config.yaml
positions: "rope"
rope_fraction: 0.25
qk_norm: false
attn_scale: 0.125
bias: "all"
optimizer: "ademamix"
lr: 0.000379
lr_mult_up: 1.43
beta1: 0.9
schedule: "wsd"
decay_fraction: 0.788
batch_tokens: 131072
train_tokens: 553600000
steps: 4224
dataset: "wikipedia_en"
MLP neurons of a small language model. Each row is named by its layer, matrix (up: input weights; down: output weights) and neuron, and shows model dimensions 96-287. Each number is 500 + 25 x the weight over its row's rms, rounded and kept within 0 to 999. Numbers have three digits each.
After each neuron's rows, "fires on" lists the tokens most often at its 100 highest values on Wikipedia text that the model never trained on.

L7.up442:483511504526469490473495535453473515516502525514492506544494489516509468538510462529515498498510474529469522499506484536499511519525481469507485471455517519466529493512494548487490527514499458507498507477482472528462516462508534496552490453488496478576476452509512494483494558506502481519532493489480489528481488516491532497509510489541492565499494502483449511496551506512487488481513517529483487467511524516514522487517527480508480428469507417515545534462493544510480532499525509449452490489550509498513477491494523482531493480530457521498537506515503492508503531533449522466
L7.down442:444502487478520502459497490521523495498447490500475479484500528508497506498482520462499522467498502502478515456469482531516502522491550557491545518500506463535441503475494472493495487492521515488486507509529533462523485499552482506494518500506522487477495513491486508492458487490530535519490536494515505481476513488532469519523491498492510495479484488518537485510506487529509501478474527470508469457534484522514460526498490570496521553501505534507476499483499442536524526468497511516511571524452453477472502517506494489524515535498530535517517460482524495497507499501541527533
fires on: "ta", "y", "r", ",", "ous", "stan"

L2.up603:516474468479498497553504506488494519503537503483520513523453477494480508510484484530510498480520530450497531528527478497519512476497533455511497485483543444516493514476543485467487531480533508487524502464520502537500496500499538503475523536511477488504504490494534497495499533504452497497475476548501513494507502557512516473489486490471525554508483515496462489494500505488476459537517495487447485510495503513473505481463484537493451506501511510474512502481495535470510477507510500498505502575507489516500532493462510503498516524515539482512493503499524510519480498509458478478
L2.down603:541519558486483537488528474493501506480490470502500505511528520522528477510490525508488491496482484507541502509505474461491524473476465496537468476516484500462460450501520494476498513465466488461496502505526465481510489499468504444481481510502537475505529459504484509451507478483510520527499526456553531469516487494503482509466513537501506547518503526502512451526447531506523511482480504462520489452523549513558490469457510492475507489533505468488530492506505469500479487506472535491523517494539478489517511531495478509469498545532483479489541529518464495497533491545520519533
fires on: "umb", "ili", "abi", "ibi", "ific", "ces"

L5.up41:504519518467469495459442545477522496521509523486535520511502503538527501498492560494506498503462492478495485510535506535501495530493560483466538480484546471522472490520506488481468458486453483511508508520449506539504509508492477528476484474505522497486474506498497543530502472475517510564554500477501483496468498468487481472514500514494516501498520494535499441452486495503494503503503521496503477566541509483490480453491514499508506529523520491501489460476470474482525512481461491470472496472526517500520480486506516532511506464554490518508495459480472487543524550494504510481
L5.down41:469488482491494519505536491503471506423518498500502508476498492494469486531519488463496481475548485519536502480452497484501470482453438493468466504465442498466500545496513524506534503533527521485537480480536468480489504477502488470548521495496495515540527505492514468513498510500498478466479514513524537544507481529518526527477485532528461513504484498518517504533505483483474496500477451528486539490469496502520532568493484482496476467495469479485518531543483557514499507481507481526515475537494511487472500518460493485469510561481489493481486533537530513463471509512492471490
fires on: "B", "an", "n", "oor", "k"

L3.up56:541453521494515513497498495465534526500528506496480501511509460503510471500473523534510518488476480484486501489486553472528510491490485498502478554510469473510459576511439474497468500496469498523467513501486531529500499505546471489476488528490490468455512507528476455492506444473489463508474497502476464530496483494546496522499519526499500511529503511476431521443498524521498494525487487475498542457469483543468516517498471536507507530509505500461496486500482504501471515497527514482527502526486480476526502541513503498532492527520540462484497533490500479490524511497497501496
L3.down56:484528507490501479498466491543477460509491516496490490507504510483489544479497453505530483503486514514516503549505465528497507482529557507513520477513513502489514458502526477501501500520545518475531451498512457453522535483448506483502498490533481514534488531478524538487505508551522537489524496503494533469486494496481536481483471461496503461464503490524521450549467490478525495476494511560522445555540521457535509455525481508506512487482493476562494507486520476501514497490512525507467497524539470533472508491484496505484507477497494500503500478529492519481460469458517502483
fires on: "nce", "apt", " RS", "BA", " theatre", " 184"

L2.up27:448503454481433479473451537550478466495493493494518468507493486497527482516504512480505469486501504531490478537471509536517444556487504532498479514552535491497500473508514533539469456463538496524459484497511505555512542497498514472456495451469482484498524470520477497531491429505513475497516496488508504497519524486478507487508497517444490474489489525477495489480496534541516503488504477482460465505505477499490518512504485487540501482531452443477485484534509497493488537506459469491501466538498456541508523506523527512521437518496512487541534499507521491507476515496493513561
L2.down27:509473517535558509551503468440539507478493476488482518503494487517483514499487499480469480528511523465505534432528517476507545479485494481527496499477515540511473475495460497477496524509473519484512516491512498493498440537480487561553533564543491515511462509486500491494485507494500519514488516531494455540493494526476479545490497502547488547500489519521488554509502484466518508490488532496533524506495490469504479492506515492488472498464563538487527515466496532486507507481516502527504513468493539489478482504433506474483522482501482524464514508512457494502495480463501511461
fires on: "ley", "een", " Jr", " squad", " NCAA", "ates"

L5.up594:513458489520530509482542531471516486541446483528469502507507506519457516570517484473520509488518491502513469520517447508484494483519495512502486520501562476485528515481468516494506471539498473503520507513464488497505515475539490556495491448466531508527508443487518499488497525512521499476543450515521501522504482556512512506496533507521530531464513504450488444507485493504482488483544477526502508515514518471513506469510471474499508505511516495474509487477498513507523503523536482506572521517502456533481514515445464535536517482512477491501488523473484507498500529516470484458
L5.down594:515529500490446515458461477549451461481555491440521531514493511520500503480446595478490481499489481492486500473487495492509455495507525521509482476510470489503475503514504473515524495473479520518525530505512468512509458501499502483511479555522511504426508500483531503548512466454509552565468510513459518485532539498448493533534457516505465504499468519533504525518461463477507490540517511466495498493533514509490498523484523514490489510487482470512487507505532483479481479504507500467458493459492493483504514509524521490466463534539527536501547486499495522512521493505450516481
fires on: ",", "ling", " June", "y", "ues", "ly"

L7.up31:511506448504494486503447501492498471489473540460505556508464469484471523522466554509503516503500463506469499503461534506505495528483501511535477462487506537479522515505505521497533476505507514512498512520500486471546497479465535518549492510515488457494526523484522540500525490523467514508539462499546468501476503466504514531489455493506496490477521461497539466497456487527496506508464516495492479485495508513495528507487461447488484505511523510448454537542491548500531525502488501512489488515518499502484481496487494532498469497540502469523487529533494503514513528531535469488
L7.down31:514467526520494510468482481501480466533523458477459466518514464536487516495545440465521476525503485480515516515502485481517525464486484486483494550504500498533516451523485521527517500484490528461492531487531521500493523539488465508444496478502491514486499505475476469482528499494478515520494530495464448516529507512479496455471499487526478494523498487559497500488516510487485493517484501549519535533505475512446463501495540557518505504549482490519505504500503514473495479512524493467504491534480503485500498503542497486514510548495473516512487477470494505489481485456467556493
fires on: ".", ",", "ing", "n", " |", "en"

L3.up300:504466478524502521507507510534491516520513489467490510539492537530480523488464502505526447457494485457528530508481474486512509493487565494520512503520514452525505520496486505520456508487447525484437484497501500504467453429524496485454508500513467486505512451533516479543522529514489481502500511523506523486455506504524551488505496512528492556498507488522468485454518495515486534483485531487481477537546526540482424459452495465525474455540531513469511511487473528510494507524491478492518468519494507529521527508505525528498450537486528474484501502488486488490476510487489468499
L3.down300:506536505439459516446553484471494493515481500475522494453513500517483446506454521529452545514509475493502469484507465496475505526498477513509464509487468505461461481538517481487522464497540472483536494512477484440538510506533503507521534513487492486474495477502481484477504464504471491530533505500525500483554439526507455529506524523511495494494485507534505531555468512503510479485525499513497520518511456424532555494530503536486471522501464505465497505498523486482468492516473507496506483522491437516461476479476458501514482454537490522513495511489525505485529466501474517503
fires on: " part", "ake", " conv", "2026", "200"

L7.up2:478495424469519477479499566545505476501476553448501499486469500483498491557500486488491520546496539508494493482449529505499502476458488503537497489484475505489539500443526504482492494500535505549466489540528540496485487468508525569497482449504509506507560503504494463511501516538485499486521513460507478505468540492488518524493487486491497532500492479465517521457540513519495510515488474507502499520494511491531516487496485492495511478553501517481446543489519512520506521469555498531515455513485481521507502506508501483512482516528519487465502494503502500457490539536524538487
L7.down2:463494539495487503510532481490506517460510482519507457494510522518458507455503504545494495450485505485486498477521458499454516476521488481492511495518485510505440528531492503501496506482453534523504491467487466508498538518495473471501473449479488499492438529486506494515534457494502472514492506509507483517515535518510472449527525534505523528481485508490484508525516481499546474514454512521541556538519528506479493526496440514491485522487512508516453526535445472460521486518490482456523505500510493495476540481509508461487502507483466553536560469496482491524495475502528517504
fires on: "ing", "s", "ies"

L6.up504:557507463478527533468498491464481503516479521547507504557478470541504486509501512473478495495478514491495475479498456512490509486512477520496511495532517516515495503485479484533489497511479477535482502475458504540519521562550532466503500503487519522505453533537486497489512465503521499499504459539483483517519536523453543462513477535506485492482500515492482505517561538514496522522513514494514499478478521526507505502485506428497508485510518478447496498486510538463479514501487512512470506443520495468529529508525553457537531553496451464515509530474476480502465551528484540460
L6.down504:451479534492480486475476535496482471539530489525496522508586482473497511502464517487505533495503500513483481475526535533505479459541505481492463535500511481482512493535481496502520512492482517479472491536521489505490500475483474514490449534505484492496538529498480461547524472532488500484510500510511513516534449534504484531515473470472503470477474498508520482496521455481502508502491496490520498563529473467466487512491471538512527491507485494507533459476479497507494540483503481557508522565486515488550473527488463530504487511468473513513546478519529476509499482505524445518
fires on: "-", " of", "ea", " and", "ha", "est"

L6.up406:522544460542475532517520504485503455480519498505538512500491501497505498532457508497531472507499513509513492483509468494490513540497529529492546529513525496548506497498547498483502482510495540494504516497539486501498537502490535529537508450497471506544480491508492502511540517469466480530481507540491507504482547497451537502538467496516478543508503481525516515487490485455515515505466513514475468487517516538476502488528446485495529489541475484509426486488489513497517523469461523458529493475515486517501508465465547505514509483480535539486518505544497498520477511490487506520
L6.down406:507481515486540490507507535491499516508502518496469489499517471517470505469538491475514499501488496478498485490493495520524487522515480507463521510483519464516485517535507492475517442478535464501535494565481474499487550474503527490483441522515499509463531520509503516504471491519501473464499504477530448454476477510479499549493517507502524513466487488499466490514549515461512475520532472517501566454498485493541509447469551472531539509480502497482528534514534451509555490500523486506513466519488511481510479505493496498536477510532483496491473491454525461492531498482464516501
fires on: "-", "go", "ne", " played", " Grade", " on"

L3.up582:494510511435498524530511528521460479491533497538528514519469470490490481524460501456495490579473544498496460520465510490524500495520504504502515485502472527501478507480500560515499482494445556488491525494494506513459527441515484505594500506505502500474473482523533451480521489498501472507476502498489492512450520494492487512530488525520501518480508502494467508443521444511491485530494490518475506534524509490475480512490539478508516486504508455496522508528477508503507479485505502462520504514544478493498489481492500502511498493538469478507484463497496488455503518471544497513
L3.down582:481470506564499455475502503457556503492496516482487527493514514520473499484532529528489521465512468496486532510530520498474492522480472525466476481491531511487506481505501444479488507472526487515510476508519486520551488507532524507437539469496505469510533492476450536532496477537492509504483491487527507500528498489495548495495476495471505517532500501524545495525488538508493549453491498489500492492485489530531500485509473478495490491518505554533480509527496491466509518495511512493489500499486531523506522511513488499471506489480523532466543535476487481537521505548489483498
fires on: "r", "ugh", "dis", "h", "via", "stan"

L6.up302:492509476474483500494510468489470448531452507496492487516516542516493468484515508440529421515517496500493488484470471535502543482479505494501493509512505472513495509487498519507448515497514498492510507490473498463515471494562457511480495498516456512494494477486548474503533452512534467451497489500472503482513490521483497506502498513530470531518491501493519504495501474490532509499523488518518537477523516490482516471508480540484484498487485542508525487558516505460523483517482509531510551560529524562501490544495460512553521508501514531485523548491501528460481549499513537452
L6.down302:480492483537462517511449513525511534488525474488485497518500448520512542498527508470464520506519489476481535537507536479550478512491484475506467485517513493511503464480492523473563492471492501489521518550534508505479480470483508474521501514500525493525532531482498516551509502497450529541492529522516484486486487511507510471498516494480538529494492473540493538502471499507483442465486514467470444506518493485482493489487489488486467496543493465503440528497492507481489516506548508505473462492532490430490468475495481493524506513495514510450476452526500430492518512482489450505
fires on: ".", "ial", "que", "ange", "augh", "nt"

L5.up576:480467463512534515497501516468516474534485502490482491521502529509485444550505497512516498522485533548483531509468541544477487498487534513509510503482479504483503513509470520499513492502430518520500482550437474492435514503523440524538507506507519514489496478493483463506482505451509514498451503505536476513483469481512545506535489518506501533482530469505519543500509484500469472494482494526461450498495523519507510505534528562531472464490519520511500505465477486530495491505465487499465477538520537499484477492516525530561478522514503547497519496499468447469504507474485532524
L5.down576:545514540502508495473497483533472530468498510476515483468487470498514554447501508471515525490498493463526497510549509488538506465516498488483547495496517473504490469490529441479459542528540487488500492490500499527502508510495533489453432519457505546495490479511514515493521525545494457473516476481498505447494470495502460492477501505476502482483494490499501473487497512483488544493523515463533551513502498471527501498526481492460513530509518517476484523531498478501514501521525492495578490455499489521548482488495523480471500498474524495527478527449562501481508502541503476462
fires on: " 18", "19", "ry", "h", "que", "an"

L2.up274:531490466481520501539539513542479462516415523464537488534489505513497473523506553473483503491501497534464501511501554479519511538508537487478494469486523538470535486515484496506500459512485489526486472500523492480479471512540500549564495482501513482502487490486461570499508565451471463510486532463501480449474484466509545489488538522495519478469494522496538509473504484508484470499517516524510455464475547465540518497493500534513483447487510503500451521511485549515522489497500470524507498492550497530554505516489529491510453499528539511521490507489470521495482487471505485460
L2.down274:500474525542470494508508481472495496473533498506480515463507524540492518453490475481512502505458524510511492504497419491508490490517448546502488508461473440514463489514505478482495543487543550457510523518506520530515511507479534499445470528511508468521516495453535488532484462486505538472488494535494487548520526530522469506462506451485473524536542484510458531499450505505497440484495497459490518493507474485505492464502505489482470514482464504477498501466497515509523481544501559482508516480465495501478503514506482489484552516482468547530471512505507524482496486519503542525
fires on: "m", " European", " sister", " unable", " next", " daughter"